Part of a small language model's weights: vocabulary 8192.
MLP neurons of a small language model. Each row is named by its layer, matrix (up: input weights; down: output weights) and neuron, and shows model dimensions 240-431. Each number is 500 + 25 x the weight over its row's rms, rounded and kept within 0 to 999. Numbers have three digits each.
After each neuron's rows, "fires after" lists the tokens most often just before its 100 highest values on Wikipedia text that the model never trained on.

L4.up237:489535495517498502508469481487513525472527472518539515530476498517510468481495526469523456516489515543490491514491516455487518500448466493525500498503497476496495458508521511491538447478503502504478530492520471503449529483535518538555490482511496500507481503512489470451525541512503498474468529489471510489497506504512490520509510477506509536542501457516475512486495484537506501521482453530492497482506447521464523513467515500556514513488455440499502497511573496504525499506495471457482457508496536481520515542483517488520532479507464481474526501524513503500435522511497501476
L4.down237:540472476453490525461499526465549519509521498511524460522475482473484514522526498448507468509463504495518481474479495495483486485457462538483502488501472505499487497513526490509513500504506517520513511469529478490457466507496506460474486516487523508452470467490469512473540539429563480502528519487488491485516515474498490481510483487518460502491515540478486490491506539527482504520525509468464528474467502529448475503517492494484518509515541465502521495466524516524477494493428541498494528464498553510467482518511491505535486489518494535499459473475506492488472499545471520499
fires after: "8", "6", "7", "0", "3", "4"

L4.up1896:525506475507507494482514521450538545541536526504515568487506510499485525497492502489490500460506513494493510511508495505472437553471512478505537520510451504512530515486537505459537483497524517496471509516493532494467516490526473522503500488534498480508510510488523526557444483488514503523506505532497485503536501481452501504448513490469506499469440508526507502558506491531491456510492543460466493520439511547502508517477467494480491499495518506506478533529468491477477465497493459498520493508457523534471482495417506503488542483490527496461505476503495511504529523504496551509
L4.down1896:473466510469524474504457480514498496510492498481514468486507462488502499469504503535493505494492514477511518505478509481508525498523517469533535484503486511505530468515512487482471491445442485488462506531472438524519502477521509480507480490479481522504510487480507464483537504497532499497483529530501512491507517535486517500528476489512539457499489519541531496537536533494543520522498508502478470502502501557483450487460528492457499494487546490497516484506479493488474466483524490479475530509475497493514536440488543523534489467474460511481481489506490463496440500498498520532
fires after: "\n", " A", "R", " Ra", " R", "A"

L4.up1567:469550488475477505484482501483531472524508517497509532480505506527473486518516508441470542521513500524510519530460501436536489481524483520503530513504482521477511487496453494521477517499486477509539469506503451495525469466523515475470465509523521502478505515520476499519482484477478516533506509515508467539514510492577492487498524535524521503537484483494535449505474485503572492548517509505473541487546504484468556536512466482482539485473497493482497528523473513451480490525482473504484486485512516493466464466447506497503517527512462491488459480480523510528496486513535510490
L4.down1567:533471474491536521559485492480515498536504502472491501502488494475514552475526532519483474491479482477475433534496509467473535557482443545495492512529499501523515524489490472474470491446526513495490501502500519530498479508565477553494547501502476512494470472521485543474480471493526467469481495459476519532524521520513477492517482481518507481511505518481522541508477492518514465508530508494512488486487507504540484500489495467497469515507543499514485472499484512526512495526495463500482493501487512476505472549457497531493482485442478517447550483537493542505493497456523484514
fires after: "3", " Pi", " Fi", " Le", "hi", " Li"

L4.up123:512484512484482483489476523501489471535514473484521471532456522458521505472531543495515533499501503541488509513485519459513518507513506491486473495500537515495506478479514473497466472527507494511496550456549492532493518479527526543504480476472530484494487488471504497471507494499504535464495520498482513507521533521531485537509486499503485535542516461503539512542496503527486501538426523496494474564474528497504533536474490531465468507499524449478458503514538493527499516478487494471492477474505505512455502503440527487552453518493465530497524445531519513542473522478503499497
L4.down123:498525508459472511532496479542491498468487493531488500509480470549503499450514524502492544497482498455475507472496492486490505534511506547530522505484532454517478541559482535454480541447505517494481541498467491483523538477502511448447464484481472496484472505483522527518502532495552500481512511504481497511518519495506476539538473494496566516470546512512491493523457504484492520537504483504534521493473519504510490530503514504474519431488505506489466513505554502489525522494444534493467518518481461442495520493511564515492490478495505506524495445508495478539508492468520488513
fires after: "1", "–", "9", "2", "8", "7"

L4.up1211:488486480515488499499494507499530529544438516468462429466541492496452517493502499542467496508506502494534499491478526534500457477508512478540509482498481492521508482550500498495501473489492493503510517470487553450536475463552473497533482498496504472511475481504481473512509521472499499495510534490470526488511493486515514490512438487475518537509450493518513499506510502476485485467476509511485490502494497507480502512483524511492480532460544478481539519539491484516466525508520530536454484551535487500492501440479483504511470487506501493469526446512487498509516519530539509483
L4.down1211:489479488467535524491491513530515528483486539500468526534498499518537481478489519485528480511490470528494551496521529522537551513505458527501472512451537492504521507510469500478532551493502489513541476511557493452529546510495484476481461492514539523520503516542520490502509504512468485534466508475508524464482474486508511455517446512478498525493508504499448514496472468504506499497516486512505505522541488482482492549550486507495477517546483482510481499456520455457493495546500526465513481486537529523456521574471479461525471482514525481520513514500508463489494515519522500469
fires after: "–", "'", "1", " a", "-", " with"

L4.up244:493524497502513519514519547522477472481503513510499518495509515491512525531498513536542518497511528507508466544510497523482521515479545533496488505523509469468470492507514469468519508501529498457486482482472537512478506515550484462507461499485470506464510493484530506489483502512489500489502501515514531493491550526529470512488523481456535493535468501477513528505483521523480517458547504491507496525487512521535540492461501537507496551501489566501492514512548548472481510457518419524483515478479494521486490505509526497514502519541527497477491468463453485511531530542505553533
L4.down244:523516465544515507551465493522486522501490529463522523534514495525513478512505547486486496456481522505500519494490458496442481504499453535487488495491492468477543494531530476488512509481489496480529461489539501479469515502482481460503468535511508492551513487493515532502477485444484524549535457497488536530504519497492471503517516531517515473479496546528528523536516490534491519533532530499517532465504512487509518459460497506527543482536508529539512518538491470502517441494542506488462503484458463525532505453504480493514467494518510544541537470508519486529471504441534527514
fires after: " an", " the", " a", "y", " An"

L4.up1265:485540524496483501511435511541484491479528506503467493515506467482481486475477515438486455494477491515453516517527475471501526534508464487502525509500512519487458504540506470493527468507506507498474457454508503495467500493473502492507499495470511480519536527505543477480505479511457533556523525529527503449520503509478514516525497499521502490474548490469500472535499494521525475462517491462486491509531537493515470488514447486512478534502532526517538519508467507506515535482461500505498505479499473494508517500502509478513491532483471511532513455528501470545487491557493492507
L4.down1265:556513502531486481537517527496518488540480519523490544501494532522473510501468531495542488478493461492489457490540466474445498524469523504512481519524500468491520467515490521492471466475543490486490471505523533504498514487492492500463466510532472455466505489499558539481459448502543475500532514486491495489486463433531473484499474515522499474514472471497539535501519473472480512496472467517461481540476512491533513498490488563486487468523495465498510477467506520523478535515519485511483478493534478496511522488491458513477516452490512502483486510503479499457529520477543491522
fires after: "0", "2", "3", "1", "5", "4"

L4.up2032:483507512498484505475500540487476499479537550478498528492494484524469493466514484465524517472530499512468487548465523544522457481528497443496481495500487477503502480511505531458451548510487496515496474474527506465478466480468531521506484533479483517518479500526516501471522538524481564487519457511526489536515481524487521511493452464544560492502482487541520498510492525512511504519474529526541471504479488509482544464484487487474526478501511491520550515472522500549514491519507508493537526479496485519509482455465472493502475455536547535506513512518495507492526510507508475513
L4.down2032:536491504481447481469521484499484520510476497502532555461542517485545486472525481493463510502523466491519525512527464509486541504505520499466483535499488509491522506536547526506504539493463448528498477449492469475522483518506539459535494488481492485480508508490471506526454448506467483508492568476525500488497454496509454517496504509488527456493519511451505519551476477526482462498531538509497499527483517518500467521521483478511513503444497493488490504545493533509488467506511508476486505496494520467499504494555527501465490485515509487522531491532498474498504481507452478494
fires after: " ", "-", "\n", " of", " |", " ("

L4.up195:543477533512499488500532521498491551535543479511493571476532486487503476500483440490494554472460507471539494550508512515485515463457495504572470489508481505525506514508528517504521495493472493447441519453546524479494529554486536502494475507513488410433550474480474517491522506498501554508529539470535556517477523494487509512500509517512488503504469517460507477478539487484471509464510512479498453510452490497508486493511484506473525516476477499494477508528512481489516460524515506456544474492463521516472515529517514512465529499561510511510539485494514494505508480485527517510
L4.down195:474487482489478495470499486502501455529480503489479546458448457506511519507513546485513544512492540497479492471530496456508509457451484547472500525478488515482486525498504467522515511463502481498472474522470503456463564444483509510504506507529533514480489479513508510517493511515505480513507480496543517498458521464505507496542484484523523507475509534553500516523466470490473491489481461500529497485487497529493536510533476530484489507506520526472542505489499499510554549499512531482514519508479464487489471539514510490497501511463506472495540480533505508526480516456530489488
fires after: "2", "0", "1", "4", "6", "3"

L4.up1302:478488472565462533472514468521508473484499482505520519486481545496511519470507505537488490477495463548497481506509519528458488490490520545517479513524522493447501496523519516439489516487470514531517451480472485533526485507555493537488509551512496502527457468523450552506501558528511509501535487530534526521528509501553514461513485486446492525492513463510510508488521536508504496510500495506502509500475496503545479499477516515488501540460519508427548461494518498491474483495496508466531501513530479493494522498486497521515497495540495545487519480477484509479501528505510468522
L4.down1302:537473507518500506513501522500510519500485476493490504483488527509478489477523525492510461501466515504479441493539489518515547502467522514522497531485501490492454495492497506503526524513498440515524488544509545436525488515464514528486534475467497491553488516475514518539505491544515534495491551447475535557512521469459471523485527492528531480501463499553518500506503506504505493541515516500516500494533490499495504528462453464489510519512505513454503507528494447480453487558521513498494535516527483494515483547491488537490499487509505482455487460502542502510509484493563502459
fires after: " ", " Minister", " |", " Drama"

L4.up1661:491495491488518463517483465470501476502509476505464488490513494452502506509501500486511493506489472495528486516480482519469509506500494480510490500477509492473512502500516518499520550483504494494491515503507475491502474469484501518500486481473484554480534458523480511519523488494515514500507508503514506484516471506530518509484539475511551508528500529507556479567490581480567479507518516525534472509468512469589454522522474452475473504517506482509550497487521487506507478475528531536507525492491487483484524522464531520515496529510511510496497483523507489488495493475523511534
L4.down1661:499502522486550508529510496501517490521485501487503506515490503505474515491457538509498481460524479526504463520540521457521477482525476444516489519522479505510525503449454544480445502452540505484517500504479488506481527524474534513513481534492529471505475505510489455477479498529492475435480510482478508498471530498443534519536485495435515489458515525464497494473466472460527500473470497489535510487512492491477489499448517551549497521460500527481447489550474520530490497510500505490477499526535498488487491527489489474500510456496476556476526520507517532516469505488473490511
fires after: " de", " De", " Jo", "mon", " Do"

L4.up1485:479528479493502505502524537489477476514481506533520494462529503538482490531480495498505498468519510484501532505469492489502526529514499508464487484450488502496532500538531507459443495508531506480481505512501501493499534533497485502491471537513520483507517551548478504515510493532498490501548475476523530470524492488499518536476486491525448497488490477504525478507473468481496480540513476549497439508504474502511528488519505539507459524513475462500456501477446516477470463499491497503504521495481546551486498490475526486547512510488533532545537496482462535531500493480509521515
L4.down1485:515493496517535515525474477466511517541457520521436517508492473488483509493509560495485507485482507508489515511478563501470487449476480526486506499478442527464481520553544514498536482506451541508503477478501513485480469537542472487473473503528457511500511511473495500469504564522454491488463481485507504493484482459463496466485481498475522520480469513505504487533498521526525484475497515464434518487476511516492459485496464548489488469505544517520503497492462479461494537448491476544492503450503546505532498483460520489483516465530524459531486495509509503526474527524469469470
fires after: "s", " Al", "ces", "as", "al", " Ro"

L4.up1341:500502497502491495498487523496486478510559460490537526468537530532529531452494534506516450479501504498504476494525474460496520513495499516512473535507494527542525435524494480493508493475504484540498486487515494476488491492478482513527542454522475491502514519556503484517478509500485446446498483491494476481497561470503473504484470509486507493529513550518491479523473455502513513509465517502480503482512518485500541483493495506487487538533555501517474530527508499458465474547498485513496463508464529535485454513490512506482498541509489528494517490497466503487504504495494502512
L4.down1341:513551492529529490510479466511554478514522512507498509504484473483514490441525508484514514497516499498513506494462517542509467467498492484459549488509461485511509539469501557519511552518479530486491528550548500485518525492485487520493519531514496539473463505517518524504515498498509457525490483498521494487517470464491502522558478486535502464496501518517551506486520515505484470470503504496509495514467521450496511505431474511485514488473487534490461515514542497518531466503453512463490513512502511509455458476497516542537501523486503483520491505526495517518468470503503523523
fires after: " as", " As", " Ra", "R", " B", " Mar"

L4.up1595:494518497537479518533510536557442507520555490525503504504508504519529500470523493470540474534501491520527491510488516473518503490458445537484522485477494477491452482505516474500493508497518500545506539539543471457539522484500526491501489521550505474548447491494532524525537500483478477504513509486538513516516479500534536479496505505464511509477491505476485483508505545515505469477482463511459511471463462487468456488434490497569522482516513493512529519528519514472485517490541493516530517506464549533518506547495478504558492530493550515494533519574520500550501514547497502518
L4.down1595:482493502479461466500493503510545475478499519498498504511532565514459533506513494519475524489475501464497491498487459480502482457472526498564500505509568444538498506502556476494501552513517452517532457448485551487461505489514505499554516529519490471533479483494533487493538501470473509512489444518509455493471513479503509491503496497465481476564494471506513480516501507487493502479545452499477503524490500507490494502450509487433485543489533478484492524494487504480493545481424520484487497530464508458485492462460469524476475487464488498469469496521496493525537507489513512523
fires after: "2", "1", "9", " ", "0", "6"

L4.up434:483491490508490499450472519478504508508475500537506459504511504452503507511480493497512516535459490513501476491499490511478469520498487509503516470514551543483432422560488491471516502479522563510511541509511468486486513469513521555520489478488525472481498494503511506462492534463534464498507485509528511531499497520477500516449506496462496478548544500447519477471462499492493515466509507506478502460500517512519474496516513514495488488483451495506517487504518512468546542520512477493530475498480467505475468514512464497523509488453486463492494490516489513515487531519530507515
L4.down434:521555525487479496523512526472518491520518528515470536497500499484469519527517452509460533521501532508530479502496514476500460471445478498480502534516490517532506520511491462510524503455512481500479518480525548498531500457526512497493567480526496501518537488501512512527514492510516499512489491452493533485510485456485469499548490508509506486518469501550505499466530494517486472524531468486472483521492472503521495529518481542471493478453530510476492548475506470546506465492463569474471505486497463493482483479487525491502484486514522504494483441476530484552540501503526512486
fires after: "2", "0", "1", "4", "8"

L4.up1383:514484520484470516535531504536513516548472495485515469516542492498508500496460533482505470522532484478507500485487482542480458479484501542518570518468449514527512489527519471512502507464460509506526492571517492515485522482501512491517493507484496490514486545550503495530520468472500512483504507497484499481489471500507503487464484487503541517506489484474465503565511508481539491454483473504488546482496503452554505490453502460507506481457498523484527485537524506509478466487542467503512439500472553487510483516481536463505471492476456488449546467529522447500477485508525540526
L4.down1383:504484488482466462522476511533499502513494514543467515530487492486463530475484485495507529491500474476527487551490543497485508531508463502487508550504522510488509509531519485493554518482518506501502491545491468546498512484464487505513521499524524491509507520505509508498527475463500464546555541513514499488532531540512472476508526505488514473478527501504508491500498458520534518504506490475488514470512497488464511520477480541500506523558484509499486489474483511511488486525482511516515505496489529523471533516491500506556497461474494478533509494475500521500489457497498473565
fires after: "–", ",", "3", "0"

L4.up727:506500521499504504502483497444496464510482466486481505483491551488495490518530492534480526492509486473502457499486521533478506507519464465506493486518538518511506523482495511484469556493504475445485529537495480494495513524500554472520451502509533486493502477465523503514516518510467548470480474502510510487521491518507450508518448495523547517524504478514502475504492550439508435480480521548453523554502469469520506525524449507499470523488516482515524522497501489506469540465536481497508483552482476499493533466509503479522535475492517520500488513569505544491525509483488532508
L4.down727:461502496503478498470484503498464480489513460534543505541566503499464489505473483448484520483507479526453526489517492519504524519475514532532522484489481489500526497493491496501478473538456542505530505474497452467554462478426534524490493561511505500481478480527512508506500528510492529488472491521567505470515491488501523489464517550575526506498473517520503504500513501535452506488472455525512481523550505551484477565529508550486464492508458523509463569457484468488477548494499543471492492507482495529518509501484518490513491501516496488493510495517506472486497502492478435461
fires after: " the", "'", "–", "s", "-", "/"

L4.up1764:498489492485518514501475496481479435514488520522481514459518509512499513469489489492484480540506497486538463510458490466470525452529499492507525495454571460505514544478484506518495489418454509491467506471464486489531536520465486514519505504539454523516520487547510505510475474507484500499500492474487514480497523498512522501509499520488509494509508502523513478476511471499493507548475467520471514528506492498473475528543479463497442456492492478519505488451488529517520512475504494445446494530487542471550537527474495497501529506504497451501474506489467515547520504482463542512
L4.down1764:507510480449488459499525478507473472525472454508501465496464475518510491492534523549493504496506527468489473525501515506470528534536547473487531511536486490516475498485462513476510498538503519502470484477557511544519518407540486493520496521477513491473503524470465484537535473516497486512456474458499503502504505522491491520478502510545524477484510497486488479504508491512463514470514542474506449473454456503505502486464458514481558497504485472507507531524506494526482499528498467525500557484498496534521470483536492518519504512558544506498546496566486480498503505509502481545
fires after: " due", " as", " there", " As", " There", " de"

L4.up2259:559495505535502449447497468519467482528500517512470460478482496515492512543580484500514519487502492526504499508491508515451467528522528500518485502460543477475494457480502497473518506490521511519465488503512511500513535531490483477518508487603493474520489509491554503467499511494507501489498459519507479491513474521503468464508558503490504468480509463448485495500509461498513464474492512535555475502522512466502503484473512516540522463510494515512546494525505470495477503448536505481469519513467498522459502477462483471514500505533510548500534532529482519469527453495495492500
L4.down2259:487524497499508479492485525525533536494470515510544468510538518508542483512523528507489487521459501495491481495489498519487495497516546478491526488515510508505516481457519442528512490550496503459503447489469531505487538501503508521474492515479556515482461477532524512489515505505514486519475499451525535516514473543532507504485508483491512486557477499529495483529476533504513521496525495495483481486487464490496491446507525516497473527463500532522508499481532521507502483523474487499495502498504531530530451485471483480495473517476514487453469507509494467486511503496461529493
fires after: "1", "0", "9", "–", "8", "2"

L4.up462:522505515485519510483493474537493507525505483446484513540495477454503489524494458488559527497468477459519448493470521502458535483448468504521502504524492487509502464547518472482476483468476526534476501488532463493458542547527529491503500516533499454526486504510474529489472499485505515508531466489505513474527513558503487495484459473463533496525530503455538475506497484469476457540488484481534520464478497502498557486515551501488521486514482517500515511509489503480485483490516526487524497485520505500500505510519507527461536525508481472516522474526546514509540484533498554511
L4.down462:508504488470476523460490561480491485480456499514526527503491489538485540501500514478503507491472521509490483526472521470530473513486522471497475473522472492527491536519509449512481457491536532498513498511505492487496506478486477493523501500506480477504496474498508505529491492490476510488502554436478481508546499510507479492503516482490477504477516521559512498542489522511518502481515450485510500471526465478476476523489469513471457500492477528496528440519529498473475512457514479533474499476489526499520478495492521489519459510470488478523487504494482521495497503567505497433
fires after: "2", "1", "3", " ", "5", "Prior"

L4.up1327:527513491534515486488486509473515499537493502505510492484473512492485526498499500480477522549475485484511523519440496493500513512443500516514511516521478517516515497506519463522471459492459500499560504463505541533494494549494495492462514527525546495486504515508513471495515486493513508505513518540535516516523490467448512469537528469503511521477496509502505463508510495525487488490567520457533518542474527496531465502480530514506515518520476539474498463504513494484493495449497433507481536436486521481503547474535513507470496525487485482490502484481469496478508491493492524495
L4.down1327:484501493520509505481508507539517486472505538480473528556546534504506494479446480471514478496488494482508492521477490536469500504483481506501473468504513500516520511550512492482514498467477565516460473488483463473477510537496513539554515499508470440490549494490515482503547508461477489499484495526486500483487500527517472532520506483494509496530482530513508545519538465486479496511485506539493493475508492522482477505443477520516518535486507506507481471495546517509449530516485487516472516494478475490491511534506491470499483525527481463503485490485551485508508516495481470497
fires after: " ", " a", "S", " an", " P"

L4.up2074:490468517516462481448486489482492501529482490524471529500508540506501537499479527495487538558541498513534497538493541509471516522460447496499488472499504486518525534523457514479531522513499487494532501483467465487498528512528523455491519484522499495509518536470484486483505485517504467495519578472529506501541458509471541501477499526510564471514483516488512489566501504513513519498502522493484515470508500497492495520488528491525512490428469528515445495477535456497528498535518492528533511522499535517453517512501538521487502510476478491463531519514503545497472478503503496485
L4.down2074:452495504493480480528528503484525522531506560534462550513485467548496498497468507499503546465510508441495486458506471516489494514500522504543497502500508496492498499516434499473468478482510558506509475491509475497501500462481520530467469490462518467498489478479496488535488553542515503509485542497507465520508542495442461509507522482564497514485468508501545506517479534510519497515474558511468511509500503495528491519478488546499466483536529466544487523479481482504541477544506480494495499522455462502528479528523505539499506518487475498497510497502501514488537477520478448474
fires after: "1", "0", "8", "3", "6", "5"

L4.up338:510478519464480498526486500495556497536493503502461503473507523546499492488494534549503514496530498509472445547485479432507517483492481488533535511472476535510482466534507478526499507525465525523505483521498511490507490537451498485504490455485532483510499541491527483512482508445534510494489499517519527482494517485532505485470497504461512530518496483501531521532489521487507518514505487477456489526496501482488540535523507485494452509478521485479500454508510522526581524486489502516522481472509527467470488485481521511505523551503501470476542480491518511492505492505477476538
L4.down338:466516501522508467502507473441460509490480525495502501468485507484496505545474506454502511470499512496502478530517484518461504507523503513473542478498522483508529475502534506499488458491529507481494501478537525458530529510530541510477495477477506484519502498488498490529525496494506476496541502496503510522440530534463499486500488501565465511495457534502502490537518520437462523496461528502525487502503512513499485483460503514511516536539510517499517551509520501510535504530559509536522538491515518539509439522531481533509460454490475479439464532522489481486510517479472479501
fires after: "6", "-", "–", "3", "7", "9"

L4.up1002:532465493477476520529498520473483511497497522489517514518526472487515492519445466480525489487500508455470527483473516480472471524501513464512534553495538477476494488540521486502446473552494536462547507554535506478500451441531497472514498504479481498462503499501525490509482472559480523525557521486503489496517460515507495497504509544474497512482505549510550504470482509524528485476541468492516519430513499528516490445481505538517460525531470509496505513525507503544505524484556470518488533477500491500497483540512501488494494550475482495463509524509496475491488509469478502515
L4.down1002:495491471461527471522465488478467517487471503486496512546510467495472495499485491516527555520450499506517447525464540479485480505528525494529534542507491494500499503470465486487530492488485500570465566474494530516449496474489528422493465519492514497526498495497476521460484501521477507454526482520484501448511510470494517519555463522506517503481504478484492443459471478503494458490493499493493447472523533430497452496499523514503518512514474487524512495489538504487526490533493485457478478543474479493510462486554513517444492483517479479493525513552529519500541455510507535493
fires after: "zu", " Preced", "c", "cc", "de"

L4.up974:481551479482487549532502469501576506520508545496489514523485457530484549487485463502439483532476506510497532508505494487481489489529538532509483517511401496530483483484501471517459494483481507515497460510507473469521497527523564525506482445534511463524513507521488547495480500526505504523508502530470514503496497503503537521519548470476479491498498482498510485490506517489490513498485481440526481573497512497500490487466492488510461446472483514459543457493476441493468506469460496532507510477514515438488524554495463525546511453544453502518525500483490517523491452459511468466
L4.down974:483550505490529476481487527506504501491468502452504481472489495510492522532523497462515506469479509453517501468476487512502514449486497490521491460466537499514517519512464557450493519508474542549546494554478512532498511513519524475466451523514538535505507531486467503545497513470471488505488474465531455498505558514466481476536501538464468482529514490487479504455518483513560481526470497522470514491510451507437492487471492516507516496495488475484483497500506529478507493526519540507530451474478486469469424477527489547534469521481485516507478502561494478520468499505511509504
fires after: " an", " one", " Mi", " An", "An"

L4.up753:508523508448484515501535536487516482522499542483493502490476492510466528501490455476465473469495494497501482490485467490513478458466508534497474514532486482537504518466497524500522503471504469467486488444457513530504505515493491518523531496501501456534512520513496459544502460525451489524534544488521492501505475534509530531465540510443488502520524459497503523526456518484508487502507492536486531509513476470466508478483553487496511529488496473488458530484494448476470528499502485503519517452509515471536496516465492544545511485502495524486474512510460523488485505501537484483
L4.down753:480504530474481454511495516529497491486499505461492508473525501537528521481530499500512503508469490445527508514504517566466480526508538489501558533520496520495438458493475501525536517508489480500546473533513471513477528464546477520496475488518504493512541530488522468477472483498558517508422520476526459516473487441494513527499511539478463515490464479475498533510507479517515518507495511552495490467490498444476475506508485513494494547525541512516479447514524482486501491477513464479464486505490479519488521505525489537511494500420478462535490511519507503509494497475519464489
fires after: "0", "5", "8", "4", "7"

L4.up2255:515542492521494527515477509533523469487493529544490498470477489536494502512546511478509497532567493517494504491463479478502521510487530506501471477450454530532501461502488504471453523486483513472486505491477466464502510516479506536431440456467512503506476546495491561509503472498514458520468502519519498497519518482490533520548557492484529495529526486536532458507481516508520490538522486509448480469479514497532503502508490476480469505530476486467486509498488466503537491512476466457486481496494527504526510516477511501514491496552508504533509492538496521472519507518506494523
L4.down2255:516464491480509467546444486511545516466472482487499470455488472494518527538462443554469459447491524494528476468537458487511506503494484513486496532480543520458547504527482489489493489498476503507494525512516492481525483478554480469515493524458492491492492523506502509545496520494507514516502524525490502504554468496467514482523539453505478503519452484502462557513505492488488511526479493550477466442510476494486468518476468501516521503506467482488510480479454498534545498553518522523511547504459524532489488463477499503473483460521516506457479448520491482474462508505528506478
fires after: "s", "us", "as", "os", "ces", " as"

L4.up1932:481469449525516522565498557495483484487509512512512474479536502510506543539480488496470511449471494516494529504483475527503495470464510485482476512497463479488494505504502530478495520525517501503522511513490538488517493535516491491526417492495498504540513548501469530507499497504493518456487520516499511547537526499463556455502479474504534488488520485488486518497491478502471524474512475491472477496447507502455483517485487522505494524514527487442517529465482494520435534510502464554547475518477562508498532452499503508464541515522510534516514489515468485493493530494524501532
L4.down1932:494480482496504511500555479508549525592508489509530510515495521550474541493519491494529533531480470501512472548518522535487517479513504531468458482533505485496472490520526477478481530476493487480580504488495487470518490480490503495519515494508451477504509516484488517505471536471504503517500467473506492473536513551468517543519495488476501445528472502478477521505510507504471467488487474538527557511470509495477491536480512521480530474496492545472483514499516480528498519481486478492524442497490506504501498458497520529550554509486549430493549494488504459509460462516411462439
fires after: " ", " (", "ab", "(", " Em"

L4.up1463:479500472485492493495483501487487541454496533462513483502471481505456495493482522521523507522567459486522489489445458481513499451546479494480453469516488489530494474473503505472475493547513521508500545471448502454514529527518481513549475473512487491454480496527450502534534511453471494495545513516476487531516485497485504542488527476515510514491489477490488541505491519520503508468529527504528463481516497515476469537510496508552531527496518490498527478526514512523510517473507509555502493490454539514487515472523510489483541545521527506509464513499494490506519537512516476523
L4.down1463:520489459524526514531518495495537514478494499498527543494531501522489502454450501527487515480491569529490496476530514468501527539466483525533488484522484482461553483450473498483506505472507511504493475519522518478510507484505561505477520528489502501547476486479495529453517503543490544488477490496523504517476479481482534484482462521522495494530490458466497490495481507511518552520521498511517554505465465503496484503469512465479491518477546499462485514502527488506458499522470473480476502485526476498466473479496530521538468522499482525499542483509540499516492460497466476503
fires after: " ", " dis", " Dis", "–", " (", "1"

L4.up1028:500502544508489505517518505492505487521501490523458525508536535511471523532459511510512521502485510503486475525504487486477448496506469489521489537502540466514545526530498498485512453524481521490458493491458472525542515515487521505491503516536569447546494485527486484521518498513472508517541515491513524534533501475529474540503497541492501499500491502497483465500438464492481530452461479464460490503474494448536517543533472505466533516491488485476469549542497483476528486496558491505505504487480495515474525510482494498489490503531528516519488478457492487490475529541511493490
L4.down1028:465488486480507473502489486495472467529475530489518515448513554489483528520514495520494512469488524463478490548494530469479492467522476541509464506484501525494465505504485496499450507497487555519499510469490503504536461490529457512502512530501510478454523521502505508530505529536521492547508528518498484503467492516491504515528435536512511484514506476495513515513563484476522549526506473516492507489498467520491508465501494445504520492532457533464507466495468461472527489559506484489510462520468494491466496512449508520485483520486454444504445493515502489546514508524499506480
fires after: "0", "1", "2", "4", "5"

L4.up539:498477536510469476516526496494469504539509512487505496506489497470486526529492489485503491534502483452488545513529478491476513497518523505527499481491520502550525527478499473473452483529510497494511504524565491525499504490504506538543492529488535491503479498503529481493478447461537495519539502541471514522498512494576475512504489506519476515500544483472466505531518507482522537483479516475526473513544513502496535488495481439491506497505511512488502482466528525517515523482507476508482457525500474499479491494494465459490472514461501488548524499519506479492490505489543483497
L4.down539:515494527506500473520491467469471544486493476492493478514505523462521503467511512500453486549517467471514520490544455485505524542493510467431508519487513450461549519557481535506461523502484495483494497535450485549501507533527549537492488447534499514480514516520491526543496514522502466470499466500559502525532519491475472551523531474499499488473511529499495518464507508478516531478473483555495458487484492568486507478495493493491510492527498521525503551518491509551496509489576517521508492491481505514502489510458513521494475529538487497475504507484536488574452543480487524569
fires after: "1", "2", "0", "9", "4", "5"

L4.up619:495485508524521491494518501482510521503498521548501481500474502479495507494489516508491518520448472521454503508463527479522515505485508502517504518525512528524520430508514520516505470489474439555512529514531479491518552480526507494526505517484532520486459528487508483468498477480514520492517524507509536535482508473509507451514494526504513478504464484479492442495499516441486487489487504495515466520500503460450494513472484490503467501458493489492500511471541551509532505503521484490512529489483545544466487497486461467499511521520519486518519506484445464505484481487509509569
L4.down619:563495477502493498482529537500515474525502487456488484465505517542519449496523521525462475517540503512507524493558460500483459556514511555500480531494450509548489519525524532488505526514478549495515501456460496559479529541510468502477468496523541532491532460494495496523505516549533469502510483508519514522533548550476504480511509487497501518499568451512512511444485486497545526483536524501464558506523494500503472539539548536447489493477489508522479484495507539456524530505530509488477505477496508457483526529486483513508464465501476486450496485501475505493531501500544474507
fires after: "–", " announced", "s"